config.yaml
n_kv_head: 1
norm_place: "pre"
beta1: 0.9
warmup_steps: 211
MLP neurons of a small language model. Each row is named by its layer, matrix (gate and up: input weights) and neuron, and shows model dimensions 16-143. Each number is 50 + 10 x the weight over its row's rms, rounded and kept within 0 to 99. A neuron's up and down rows have the sign that makes its largest values positive.
Before each neuron's rows, "fires in" lists the words (lower case) most often at its 100 highest values on Wikipedia text that the model never trained on.

fires in: "grand", "royal", "presidential", "s", "technical", "imperial"
L3.gate1200:65 55 51 49 49 33 72 50 50 79 54 68 44 34 49 46 48 43 46 58 46 63 58 55 53 32 40 67 55 55 43 60 52 58 48 42 28 65 43 57 71 44 46 27 60 49 43 45 44 60 41 52 57 50 60 66 63 58 52 45 59 48 65 56 43 49 44 46 53 52 66 60 61 56 64 38 52 62 50 38 40 58 46 09 54 50 53 52 57 62 48 57 45 65 32 42 38 35 47 52 59 45 38 53 46 33 35 50 40 50 56 37 29 37 39 47 48 46 41 52 57 58 51 44 45 53 36 65
L3.up1200:36 56 53 48 61 48 42 56 61 55 52 51 40 30 29 53 42 47 58 48 50 65 37 38 60 33 60 56 49 63 55 49 46 42 63 54 26 41 38 67 40 65 45 30 50 43 36 59 53 53 49 52 55 68 47 69 54 55 55 58 44 43 46 49 45 62 48 42 59 51 38 46 42 54 78 51 60 36 51 55 56 43 46 41 47 57 56 48 45 50 49 44 44 44 53 30 41 55 34 56 48 14 62 50 61 28 59 50 62 58 39 60 44 34 52 65 60 28 51 48 59 43 45 49 57 36 61 55

fires in: "from", "with", "to", "climate"
L3.gate267:45 51 57 50 44 64 53 66 47 39 34 49 55 59 50 61 59 46 65 37 45 76 48 35 45 55 35 36 33 39 25 74 37 57 50 38 43 42 52 53 48 67 53 48 42 59 58 49 26 69 47 50 58 41 47 63 52 64 55 43 45 34 56 73 46 40 74 49 54 51 41 58 52 51 49 51 38 62 55 56 69 27 47 59 46 54 50 63 30 45 55 72 58 50 53 34 49 69 47 48 52 57 83 55 46 62 39 60 36 52 28 61 66 66 49 40 46 57 40 39 43 46 59 52 61 54 33 44
L3.up267:45 53 49 46 52 42 59 56 51 54 59 49 49 56 33 67 56 58 49 41 45 55 46 35 37 24 64 54 63 41 53 48 31 64 43 59 37 34 57 38 58 49 56 45 50 36 54 54 39 56 53 63 52 56 46 56 43 70 50 55 56 45 65 61 37 46 62 56 34 56 56 44 30 63 47 65 41 33 46 43 33 32 49 57 59 40 54 72 45 52 50 40 63 56 62 37 49 68 38 38 52 44 46 50 67 44 52 44 53 57 52 54 40 58 59 32 44 59 45 38 64 37 59 61 33 52 67 47

fires in: "that", "on", "for", "of"
L7.gate176:48 41 37 51 49 54 51 49 47 58 56 44 47 50 57 55 54 42 38 27 45 41 48 60 40 55 62 67 63 49 52 39 39 54 46 53 37 54 46 59 61 59 54 51 43 46 63 40 51 43 58 53 43 42 32 41 39 32 60 60 63 61 54 48 46 37 43 51 66 55 44 42 46 61 25 55 57 58 62 37 54 43 41 60 51 35 59 55 57 54 65 37 51 47 47 46 71 65 60 56 52 47 56 57 56 52 47 42 43 46 57 52 54 54 53 62 48 41 49 35 49 53 47 45 65 57 45 52
L7.up176:61 51 55 50 51 59 56 42 38 46 50 34 54 45 52 60 70 53 50 49 54 53 32 36 65 41 42 68 30 59 50 40 48 66 68 37 63 58 65 64 54 51 37 45 52 37 64 64 61 47 56 59 40 63 80 37 39 45 59 39 60 56 69 32 46 60 59 59 49 50 43 54 48 50 48 39 48 44 64 55 35 60 44 74 38 34 52 41 51 45 49 45 51 35 39 38 49 50 56 58 45 53 59 55 49 33 41 61 52 62 40 57 60 51 58 55 59 60 50 59 34 40 51 26 48 54 53 41

fires in: "a", "the", "of"
L8.gate1312:59 37 59 56 54 57 40 64 66 15 32 39 52 54 55 43 41 62 52 54 26 52 46 37 21 44 54 62 38 49 42 68 51 42 39 51 45 63 57 52 48 67 47 49 59 48 52 52 47 45 54 74 51 63 45 48 55 44 58 55 43 59 42 52 33 39 44 35 47 36 40 55 43 42 56 42 53 60 66 66 50 36 45 40 73 56 43 33 65 60 60 35 58 45 60 63 33 54 39 54 46 32 56 57 48 63 57 50 53 38 57 51 69 56 33 54 56 34 70 55 48 44 46 55 54 47 43 59
L8.up1312:60 56 45 47 52 50 68 47 61 35 35 32 50 40 41 38 42 68 68 63 46 58 46 51 41 43 60 52 51 41 39 41 55 43 46 50 28 63 45 54 51 59 35 51 70 50 59 47 58 45 42 57 42 47 58 52 38 54 53 49 42 52 46 48 38 51 61 44 57 46 26 57 57 46 57 49 42 38 57 61 62 39 61 37 55 48 51 34 43 56 61 41 51 51 55 47 44 55 43 48 48 60 57 55 56 56 48 67 30 27 58 56 47 58 48 44 45 46 36 63 49 47 57 27 45 46 46 54

fires in: "of", "and"
L8.gate235:55 49 48 47 49 51 44 44 63 58 29 37 47 50 53 55 41 61 56 60 41 42 56 35 59 27 48 53 41 26 53 50 58 38 57 45 48 67 59 52 42 46 56 40 47 72 47 41 52 46 51 42 61 56 59 61 57 49 56 53 41 53 40 52 24 26 46 53 61 52 48 46 56 38 65 62 38 48 34 50 34 34 57 50 59 45 43 63 62 46 41 54 33 47 56 68 29 54 43 71 43 37 52 32 45 38 42 36 44 47 50 45 40 46 32 34 43 48 57 64 51 45 62 58 42 55 45 63
L8.up235:48 49 55 39 68 42 51 45 29 28 57 41 62 43 47 44 38 52 44 66 45 75 53 45 38 34 42 44 45 72 56 50 49 44 61 51 53 43 52 46 54 39 41 55 50 61 30 44 51 45 53 55 56 52 60 51 58 43 51 46 42 54 52 55 56 45 39 45 31 51 62 63 52 44 63 44 40 30 44 57 55 40 66 41 49 58 54 61 46 38 29 76 65 33 59 56 51 57 49 50 59 49 53 33 49 39 58 59 41 52 65 54 58 32 55 71 60 45 44 65 46 46 53 50 44 70 64 36

fires in: "award", "festival", "cup", "medal", "awards"
L2.gate1293:46 44 31 47 58 40 53 56 37 54 51 44 45 54 43 56 55 50 39 50 51 53 54 44 51 73 50 40 47 53 48 48 41 59 35 48 59 47 74 52 41 55 35 45 55 51 39 37 47 54 66 50 40 46 44 37 54 67 37 45 38 43 55 40 40 57 48 41 37 49 61 38 34 71 56 55 41 40 46 47 35 47 46 33 46 52 57 44 57 37 57 59 74 35 56 43 38 37 52 44 56 55 43 41 47 50 40 43 49 70 58 52 64 48 52 52 56 48 54 59 55 58 55 48 36 67 33 33
L2.up1293:40 60 56 41 55 55 39 57 40 31 56 49 37 33 51 41 50 50 37 41 44 41 42 33 49 58 63 56 40 47 54 65 54 29 30 61 51 61 65 33 50 36 53 42 38 45 58 46 38 37 49 43 50 55 41 59 42 55 51 43 64 57 43 53 59 42 44 68 37 61 42 54 45 35 68 41 39 42 39 51 52 49 50 46 46 42 55 64 57 46 31 44 53 50 60 48 45 58 52 57 50 77 53 46 49 60 55 45 44 41 37 52 36 49 56 40 56 52 63 44 57 43 47 49 59 42 45 55

fires in: "other", "original", "former", "new", "old", "father"
L2.gate334:45 35 43 57 52 49 57 61 49 42 64 39 49 41 58 44 68 63 55 61 58 38 48 59 59 38 47 41 35 36 45 54 37 48 44 50 52 34 54 54 53 54 48 28 57 52 39 59 38 58 59 63 46 67 44 42 45 29 62 56 57 54 49 55 50 46 45 62 58 36 48 55 51 51 50 69 63 64 67 67 62 54 41 48 38 64 59 47 64 34 48 44 31 31 41 37 31 51 51 49 75 55 40 55 28 66 64 60 60 76 58 55 48 69 45 45 48 35 43 66 39 45 46 47 56 49 70 66
L2.up334:37 50 64 59 58 52 42 70 49 42 47 56 44 44 45 50 46 57 63 43 44 47 35 52 59 45 65 53 46 74 31 51 57 60 60 43 60 51 41 52 46 56 27 59 56 40 36 49 43 52 56 43 38 40 73 58 47 49 38 69 59 62 51 54 56 38 57 47 45 27 32 22 76 58 53 48 44 63 42 39 41 57 34 51 36 47 41 44 38 55 42 58 48 49 46 38 44 56 57 34 46 59 49 28 74 45 44 47 47 40 42 55 54 51 71 58 62 54 52 57 37 49 46 36 59 42 50 43

fires in: "state", "war", "county", "community"
L3.gate640:57 73 53 46 40 31 36 55 66 44 46 46 47 51 49 51 54 63 49 46 61 49 43 59 39 71 47 62 34 68 55 49 45 54 60 45 64 35 51 43 45 69 44 33 66 65 47 41 56 43 56 61 48 51 55 41 48 45 61 64 41 49 61 58 49 38 56 43 44 54 59 39 30 54 52 61 41 70 59 60 55 43 57 49 42 41 46 58 40 61 61 35 49 49 58 42 55 45 41 37 36 47 48 47 62 56 44 48 54 42 58 53 60 54 46 48 67 46 48 51 58 51 48 39 49 49 27 37
L3.up640:41 51 36 30 50 45 58 58 46 37 36 56 71 29 50 48 55 48 50 49 43 36 52 67 51 50 63 58 30 42 47 39 53 53 56 55 54 46 44 51 25 46 49 63 77 27 57 52 55 54 46 46 67 49 51 51 35 37 45 47 40 24 32 54 44 53 53 36 46 51 48 44 45 45 59 29 39 51 50 40 46 58 49 49 60 60 48 50 44 32 42 58 58 41 51 71 47 28 46 56 41 26 48 38 63 48 44 46 66 55 66 36 41 64 50 35 37 48 60 50 35 34 63 55 46 53 52 58

fires in: "to"
L7.gate171:52 53 51 45 54 45 57 49 50 50 51 52 56 55 59 29 49 48 41 73 56 44 51 54 63 54 49 38 44 35 42 61 47 35 58 64 53 46 59 38 49 55 60 47 47 46 56 56 52 64 61 37 30 38 40 37 55 51 50 45 38 37 41 54 70 35 68 61 55 61 52 59 56 54 47 59 53 45 77 55 57 77 42 35 54 37 57 42 60 56 45 46 58 68 47 60 36 55 38 53 37 44 47 51 37 49 55 55 62 42 56 36 52 38 44 66 60 51 56 51 51 43 67 63 39 44 64 45
L7.up171:64 57 42 48 50 55 68 54 56 61 35 53 52 45 46 36 44 49 53 52 65 71 38 66 56 46 54 40 54 52 40 36 58 61 37 60 47 36 44 56 63 43 45 50 30 48 51 57 55 55 40 62 65 61 57 37 58 51 32 56 55 59 37 39 46 50 43 41 36 45 43 61 38 62 61 37 40 62 48 57 56 35 48 45 67 47 59 53 37 32 52 41 49 56 55 53 50 46 52 43 57 55 32 72 60 31 55 47 46 40 59 61 42 41 31 37 56 58 46 70 46 56 54 39 59 68 43 59

fires in: "of", "s", "and", "to"
L8.gate771:60 56 54 48 53 60 36 35 37 50 45 49 44 61 40 51 53 68 39 63 34 58 75 47 57 37 58 44 65 38 63 37 51 58 58 44 37 46 54 44 32 57 42 55 34 49 49 61 56 39 55 41 55 56 37 55 20 42 50 61 43 60 49 64 37 47 38 43 62 60 62 46 68 55 62 52 46 59 59 58 34 39 41 37 47 56 37 50 62 41 41 60 42 28 58 39 39 52 55 47 50 28 61 41 53 64 40 49 49 41 51 66 39 44 42 40 47 47 51 52 52 47 58 32 53 50 47 51
L8.up771:50 47 52 52 43 33 65 40 55 40 44 47 35 47 34 48 42 56 36 51 38 59 58 41 63 39 56 36 41 46 64 35 57 53 36 24 55 45 47 34 45 42 45 38 56 50 62 57 39 47 54 59 53 34 58 49 56 42 41 44 53 59 49 52 48 45 69 42 31 52 55 62 48 60 54 59 45 73 45 33 42 41 50 58 56 42 51 50 35 45 66 53 72 49 43 44 48 50 58 42 35 39 56 46 44 35 32 58 40 55 44 52 53 40 60 49 52 75 52 58 42 62 60 34 44 69 65 61

fires in: "to", "from", "at", "in"
L7.gate259:37 51 37 47 42 65 51 70 43 45 40 53 51 58 60 62 56 35 52 58 55 39 56 50 48 67 26 53 46 57 52 65 53 49 44 46 56 62 60 43 46 54 46 56 51 50 52 26 53 68 51 39 47 40 52 55 43 42 67 70 56 56 33 36 42 39 62 42 43 38 65 30 37 40 51 51 28 52 64 46 57 32 54 52 53 37 50 67 58 51 61 40 37 44 65 48 55 43 42 37 60 45 57 63 56 60 52 44 41 44 48 33 65 52 42 54 61 34 44 47 45 48 56 52 43 40 35 64
L7.up259:50 46 44 53 56 75 40 53 36 42 47 40 53 58 58 53 50 49 45 58 63 37 64 44 54 63 49 55 57 32 44 60 25 53 63 48 27 45 56 58 57 58 50 58 45 46 49 26 33 64 52 66 26 45 45 58 54 49 36 38 45 41 46 31 42 56 40 39 48 50 51 37 46 66 48 55 52 53 61 31 42 42 41 37 57 34 27 66 53 40 51 48 61 30 59 60 53 54 36 51 50 48 59 39 60 50 38 49 43 52 48 55 45 50 60 35 37 34 37 47 37 60 55 50 56 46 55 38

fires in: "to", "from", "wife", "over", "married"
L7.gate681:43 32 36 46 42 59 51 47 51 52 57 46 51 57 51 46 67 70 39 49 58 36 47 79 39 63 36 50 52 56 54 73 53 62 46 52 60 74 69 64 60 50 53 53 47 56 53 27 57 49 67 53 51 57 69 51 49 38 35 45 58 51 32 46 33 39 51 53 41 59 57 55 39 46 40 35 53 32 57 55 56 57 60 61 68 45 59 55 47 75 41 62 31 54 63 42 71 39 41 59 36 54 62 36 34 42 50 53 53 52 58 39 42 31 33 68 41 47 51 50 56 52 59 52 57 43 56 58
L7.up681:33 31 38 44 38 59 37 52 61 51 46 49 37 66 36 41 50 51 61 35 55 42 45 53 72 57 54 47 46 61 51 61 58 53 57 57 59 48 47 50 32 53 59 51 52 53 47 42 40 35 45 57 42 44 39 68 63 44 36 61 52 60 51 44 64 38 57 50 49 65 54 63 50 53 49 43 44 61 54 37 66 44 47 43 59 45 48 27 33 50 42 48 42 43 52 47 55 61 31 55 46 54 56 27 53 29 52 32 39 67 45 68 64 54 42 50 47 45 48 53 45 55 29 39 62 61 58 42

fires in: "to", "would", "will", "2025"
L7.gate631:59 45 54 47 52 55 47 40 49 49 54 53 61 46 42 38 37 42 60 50 42 52 47 63 45 55 57 50 45 37 56 53 41 54 45 64 36 47 59 33 48 64 37 53 58 53 42 47 57 68 41 37 30 32 51 55 42 52 52 53 34 50 61 42 72 25 50 62 52 49 49 51 44 65 48 47 63 59 74 52 62 52 59 59 53 47 50 55 33 50 41 37 52 40 62 55 40 48 53 76 37 32 51 46 45 54 53 57 68 60 50 60 50 53 50 49 59 23 42 61 41 35 48 44 52 44 38 53
L7.up631:28 56 48 53 39 39 58 36 50 40 49 46 45 61 51 49 35 47 64 44 37 52 69 77 53 47 53 41 32 58 43 51 49 60 40 58 48 44 37 54 33 49 53 44 44 42 41 53 50 47 36 51 40 49 75 61 40 49 49 49 36 58 42 58 55 57 49 56 50 65 54 64 60 59 47 65 71 64 53 55 63 61 47 53 64 66 49 49 38 43 54 40 48 58 39 70 52 35 53 73 46 34 49 46 46 54 67 52 64 43 44 59 53 40 52 52 62 39 32 62 29 37 55 30 55 50 30 54

fires in: "model", "sportster", "models", "american", "production", "career"
L3.gate611:53 36 42 51 50 56 59 49 61 56 51 22 42 45 50 33 38 49 65 62 44 36 25 49 42 51 31 53 51 57 44 54 67 55 48 44 45 37 57 41 69 48 44 47 44 55 47 59 40 44 60 37 68 46 34 37 67 72 54 29 42 53 57 46 63 45 50 58 52 58 46 36 53 41 38 34 60 51 50 48 54 43 47 40 50 52 43 44 37 37 52 46 47 41 57 36 58 50 45 66 52 60 51 62 41 35 74 58 63 61 46 61 56 38 39 48 54 57 46 56 48 37 39 56 34 37 56 66
L3.up611:38 59 32 43 44 65 49 61 44 58 49 52 51 49 37 40 38 39 67 58 47 67 43 53 51 46 36 48 37 55 70 56 41 42 40 50 39 37 54 47 42 51 45 38 62 41 57 48 71 53 58 51 51 69 45 57 55 34 67 56 70 45 55 56 38 57 59 39 69 52 54 46 56 56 30 50 53 57 59 55 59 39 58 55 40 56 54 64 66 64 69 65 69 45 36 53 50 49 52 60 63 63 60 52 73 52 51 24 40 50 56 36 47 52 40 54 56 46 50 32 43 53 59 54 44 49 48 48

fires in: "early", "new", "final", "previous", "next", "at"
L3.gate1251:31 48 55 36 61 48 56 59 60 64 38 50 51 42 48 65 29 43 41 53 35 55 57 40 37 58 48 61 42 77 62 55 48 57 56 50 49 59 52 55 55 47 47 33 41 48 44 41 49 56 71 38 57 70 55 50 50 55 49 48 43 58 42 41 36 23 57 39 44 49 40 55 47 37 49 32 44 50 51 36 44 45 51 59 61 42 60 62 51 48 38 53 44 48 50 41 45 44 48 63 48 43 57 32 60 43 54 37 41 35 49 38 44 54 56 45 61 60 38 58 46 55 38 63 46 36 58 60
L3.up1251:45 41 39 60 47 37 59 48 34 47 30 34 54 56 47 42 67 51 66 62 58 55 42 36 56 40 27 38 41 41 62 39 31 50 43 45 46 54 52 51 35 61 54 58 45 45 40 43 33 50 26 73 47 33 48 56 63 42 53 62 39 53 61 48 56 54 59 45 48 53 42 45 43 55 53 45 44 50 53 48 49 51 35 68 46 55 43 24 46 54 50 45 65 38 53 43 38 56 48 45 61 46 48 45 63 56 57 63 47 70 38 54 43 29 45 50 55 49 43 59 53 46 37 53 53 39 44 49

fires in: "old", "large", "young", "small", "former", "fellow"
L3.gate750:36 40 47 35 63 64 55 55 42 49 45 32 49 67 44 53 53 63 53 57 51 35 52 45 56 49 68 49 44 54 34 57 63 52 53 48 65 53 59 64 52 48 27 35 31 46 55 46 30 39 46 55 16 56 41 46 55 36 54 54 42 51 37 50 54 60 64 47 56 38 37 54 36 46 46 65 46 37 67 40 38 53 56 40 57 50 50 46 61 65 43 36 57 64 49 46 43 49 30 46 54 59 62 46 52 75 40 55 49 53 57 58 49 68 48 64 62 44 47 50 57 42 48 53 63 32 42 50
L3.up750:36 45 55 48 57 22 53 53 37 38 61 40 41 57 40 62 55 40 51 43 37 36 46 49 48 52 60 82 61 45 53 47 36 61 48 49 61 44 53 55 47 61 53 44 76 46 60 42 36 44 68 53 55 66 55 47 66 35 39 53 75 39 54 47 56 43 49 44 52 37 49 49 41 53 37 55 32 43 49 48 64 47 44 43 41 44 54 45 67 51 65 53 43 29 35 43 53 51 58 45 73 55 59 50 55 57 55 28 42 54 62 58 53 63 59 49 53 71 45 62 57 40 50 39 41 51 57 55

fires in: "city", "body", "year", "de", "time", "death"
L2.gate771:29 49 52 59 46 52 38 41 37 48 57 65 53 39 50 56 41 54 56 41 56 48 58 63 47 30 56 52 41 50 51 53 34 50 33 58 34 48 59 45 43 54 42 53 70 38 51 44 57 40 51 70 50 40 55 63 37 38 60 69 45 59 27 49 49 58 44 41 47 38 59 61 35 52 34 62 56 46 54 60 68 61 54 64 50 41 67 55 51 38 37 31 46 38 30 37 51 53 39 42 51 53 59 60 40 62 43 52 63 61 65 33 69 61 40 50 64 54 46 41 51 62 29 61 35 59 53 41
L2.up771:51 52 34 50 57 36 50 54 35 51 45 48 55 41 61 30 61 61 45 41 45 54 48 40 45 53 56 46 57 55 47 66 66 58 61 53 51 49 60 54 51 48 72 41 39 47 47 47 64 62 44 57 63 51 51 64 40 48 61 59 46 63 55 22 45 46 42 71 53 78 48 59 45 41 48 44 43 45 57 43 58 43 51 49 76 57 37 59 50 57 49 54 31 62 55 48 55 52 57 72 38 59 44 37 59 36 42 44 40 25 51 34 36 53 30 45 58 53 44 49 52 51 65 58 57 54 46 61

fires in: "these", "those", "others", "some"
L2.gate1042:52 31 59 65 59 49 58 43 71 53 52 51 39 42 45 59 38 52 61 45 41 65 37 53 47 59 63 50 45 55 41 50 51 41 44 43 50 56 42 47 45 57 44 50 48 47 69 61 37 57 50 40 45 49 52 57 79 72 65 34 47 49 39 40 63 44 38 44 46 54 32 50 37 50 32 49 60 35 23 38 54 36 33 78 50 51 44 66 67 51 52 38 55 45 46 55 36 38 39 52 35 62 56 53 56 58 49 29 55 45 57 45 47 29 39 56 69 52 54 46 63 34 65 44 42 55 48 52
L2.up1042:37 76 55 51 41 49 54 65 29 69 54 46 55 58 54 34 42 43 49 83 53 41 66 55 55 70 49 55 51 52 53 68 36 35 67 41 40 50 65 48 56 64 48 57 63 55 66 38 56 64 48 46 58 52 63 56 61 38 63 52 47 57 78 26 47 35 74 59 55 54 58 46 50 29 70 47 42 52 67 56 43 42 61 39 58 47 41 39 51 42 44 48 55 46 52 56 41 45 46 40 45 36 45 40 42 48 37 67 51 62 63 39 43 57 48 54 48 44 56 63 46 66 52 43 50 35 55 36

fires in: "until", "since", "from", "released", "at"
L2.gate1341:37 58 55 51 41 47 49 52 42 52 43 55 56 36 60 51 40 48 51 54 59 52 56 28 37 68 52 45 43 38 55 56 68 33 43 58 52 59 50 58 55 28 39 46 43 51 41 35 47 67 43 60 40 40 54 77 55 51 39 55 62 48 36 51 47 47 43 37 51 51 51 57 45 53 55 52 50 65 46 36 39 47 65 50 58 37 42 38 46 63 64 44 51 60 44 41 49 52 45 61 61 53 44 41 62 62 68 60 56 63 40 49 32 34 63 55 47 53 48 55 52 58 42 69 59 45 57 58
L2.up1341:53 57 49 46 61 66 63 34 50 57 54 40 51 57 57 64 55 43 52 23 49 60 49 58 52 65 51 44 52 72 50 60 53 57 54 45 55 55 49 67 51 37 40 64 50 44 38 41 38 60 51 51 48 61 46 74 54 47 51 63 52 64 58 56 46 52 44 39 58 54 52 43 52 58 31 56 60 50 57 37 50 35 51 54 51 37 44 55 42 51 63 52 50 47 57 54 38 34 35 51 41 46 58 51 58 60 55 45 39 41 53 71 47 44 51 47 56 43 49 39 59 53 40 47 65 34 38 50

fires in: "new", "son", "early", "civil"
L3.gate749:57 50 72 49 43 62 45 59 61 40 41 60 56 46 44 50 52 53 52 40 34 43 65 45 40 58 45 54 50 51 50 69 51 44 51 42 41 61 43 55 34 62 51 47 57 59 53 57 30 46 55 62 54 74 57 48 59 45 64 53 63 59 48 39 49 71 46 37 60 62 38 58 40 39 65 42 50 69 45 36 52 39 57 48 55 52 46 58 64 54 42 52 35 62 55 58 46 34 37 57 51 37 68 40 56 49 48 53 49 61 46 29 42 39 65 49 51 40 42 54 51 61 60 67 61 36 42 48
L3.up749:48 52 56 39 65 44 49 43 37 54 41 38 57 42 67 52 64 46 34 54 53 64 51 54 60 54 54 50 66 43 49 51 64 52 49 26 46 49 55 55 50 41 59 42 42 62 59 62 51 67 44 49 43 51 32 36 49 37 53 39 41 39 70 51 43 58 37 41 58 53 46 47 63 55 37 41 40 61 66 64 52 53 37 50 43 50 44 76 52 38 66 47 48 52 42 52 58 32 55 32 34 53 47 61 61 37 50 40 43 52 51 45 40 50 48 40 58 53 38 70 47 50 52 36 29 50 36 58

fires in: "on", "as", "in", "all"
L3.gate228:54 64 48 61 57 38 45 50 43 44 63 42 57 44 53 53 46 60 60 55 43 58 46 45 50 53 50 47 61 64 54 55 29 51 44 58 61 54 51 46 42 49 57 53 37 43 41 31 51 58 39 62 57 44 56 40 51 46 46 53 59 44 44 35 64 54 44 40 65 43 45 47 67 59 49 60 64 64 50 55 30 45 32 55 54 45 40 55 50 63 41 51 46 67 33 58 31 57 36 47 38 78 36 43 60 45 65 50 39 49 59 49 55 62 68 50 48 49 51 52 58 47 71 63 42 57 45 48
L3.up228:64 52 45 43 52 58 56 39 62 52 58 73 44 48 58 50 54 48 44 64 55 58 45 48 46 56 56 34 53 46 54 47 52 56 56 43 54 42 43 56 39 28 38 49 50 50 42 48 43 44 38 61 59 49 50 55 39 39 27 54 45 43 46 56 54 42 52 33 49 57 38 50 37 51 46 52 49 59 50 56 67 62 49 53 38 66 52 39 61 62 54 45 71 42 54 60 39 43 39 49 65 46 62 57 44 55 54 38 30 49 74 52 41 59 37 61 59 61 46 56 53 41 52 53 57 46 62 46

fires in: "that", "announced", "was", "discovers"
L7.gate412:47 53 44 59 62 43 37 47 60 55 51 49 38 50 55 65 35 50 54 57 64 59 30 28 35 51 69 49 53 61 55 39 50 66 53 68 50 50 46 40 63 52 40 51 69 48 36 52 54 39 46 55 56 51 60 50 57 51 50 37 35 45 29 49 61 45 49 56 56 51 47 78 48 64 49 49 44 69 59 56 64 61 56 60 46 52 72 66 61 53 47 41 41 58 69 64 30 39 47 56 68 61 61 33 48 41 62 53 58 57 64 43 55 52 62 56 59 59 52 42 51 38 68 48 47 55 44 39
L7.up412:49 55 59 37 40 46 49 50 49 47 84 58 37 50 48 45 65 47 39 25 79 53 52 46 39 49 47 39 44 52 44 35 51 50 40 50 38 42 35 35 44 52 52 44 54 48 37 46 63 50 50 57 47 62 46 62 46 53 48 66 62 43 60 39 70 24 36 42 68 64 38 56 39 48 44 62 58 56 56 59 68 54 49 58 32 39 46 43 40 51 47 62 46 50 64 46 37 48 62 73 43 58 57 54 40 53 67 47 65 53 67 43 52 46 53 46 55 43 47 51 43 50 39 60 52 55 72 41

fires in: "a", "an", "known", "established"
L8.gate449:44 25 58 57 57 51 45 52 50 41 64 41 36 46 49 54 45 55 33 37 35 61 30 43 51 46 53 60 48 53 57 61 55 49 57 47 42 46 63 65 65 59 63 61 44 44 57 66 32 61 57 69 53 48 53 44 67 66 46 59 69 48 67 63 53 34 48 45 56 54 49 49 47 72 37 52 54 53 42 31 62 57 47 68 41 29 50 40 47 43 57 50 53 62 35 36 45 55 63 68 50 65 47 57 51 65 41 55 61 44 59 64 70 46 46 44 46 51 50 44 60 51 65 45 50 59 24 49
L8.up449:43 43 47 46 45 58 57 47 42 48 48 44 63 39 62 52 50 37 51 42 60 38 56 40 62 64 39 74 35 48 52 52 60 60 61 49 59 38 63 47 51 32 53 47 44 47 48 47 55 52 37 61 49 55 50 48 44 58 48 55 40 34 55 50 51 50 52 75 48 45 31 36 47 39 44 55 58 41 47 53 24 55 51 42 61 53 61 42 50 33 28 36 39 49 62 45 41 53 60 53 52 48 70 28 65 55 55 42 48 60 47 60 75 48 35 50 47 67 50 66 57 36 55 50 36 55 58 55

fires in: "a"
L8.gate881:73 35 67 43 48 65 32 58 55 35 50 47 47 42 53 62 55 63 45 37 42 37 57 51 43 22 56 52 62 51 57 48 65 55 50 40 63 56 53 43 34 68 59 35 46 38 48 85 56 70 43 58 42 53 32 55 52 55 38 48 54 56 54 42 45 50 42 28 56 52 39 50 55 60 55 47 61 61 51 35 34 50 57 40 31 43 48 54 60 39 49 46 51 49 57 40 41 42 50 53 45 67 64 51 56 56 53 43 44 24 48 65 55 40 43 46 36 47 40 53 61 35 55 46 64 49 44 50
L8.up881:57 34 59 57 46 52 34 55 61 44 51 46 60 49 41 56 53 65 41 52 58 59 55 41 51 60 47 40 62 54 40 48 53 54 66 52 49 64 60 41 60 41 58 46 60 54 43 42 39 55 40 51 69 69 62 47 60 37 60 50 52 40 46 35 43 66 60 56 50 54 38 58 54 37 42 33 37 40 54 58 59 68 43 60 57 57 49 55 26 46 46 51 38 38 63 45 37 45 59 75 39 44 42 42 38 58 55 47 52 46 58 40 58 47 60 51 56 39 49 67 55 46 71 49 61 58 51 50

fires in: "s", "its"
L2.gate176:65 58 47 40 46 44 46 47 52 59 31 44 40 39 48 40 48 56 35 61 38 51 57 53 33 47 39 32 51 54 85 42 34 58 60 56 47 56 47 41 46 45 44 39 52 49 63 58 51 55 31 43 65 49 41 41 60 46 44 53 41 49 46 45 52 60 44 49 43 51 68 51 57 54 39 39 47 42 54 49 55 54 60 41 51 31 52 51 59 47 41 41 42 36 53 46 52 59 69 55 48 60 42 56 39 51 40 60 48 55 40 51 53 41 46 47 50 64 38 59 55 66 64 36 42 38 26 38
L2.up176:74 51 54 52 44 54 40 50 58 60 37 51 39 35 57 66 50 58 40 40 33 47 54 45 43 37 56 45 49 61 67 42 30 43 55 54 28 38 58 45 57 50 31 43 51 56 49 52 50 44 43 62 65 42 42 51 45 38 28 63 43 49 63 51 47 48 54 37 60 32 50 64 45 55 55 68 55 49 38 24 51 57 55 48 44 37 52 46 38 34 42 46 58 21 56 52 30 39 60 60 56 50 49 40 56 53 45 69 49 55 60 46 44 51 67 41 67 63 46 54 62 38 55 55 50 23 48 42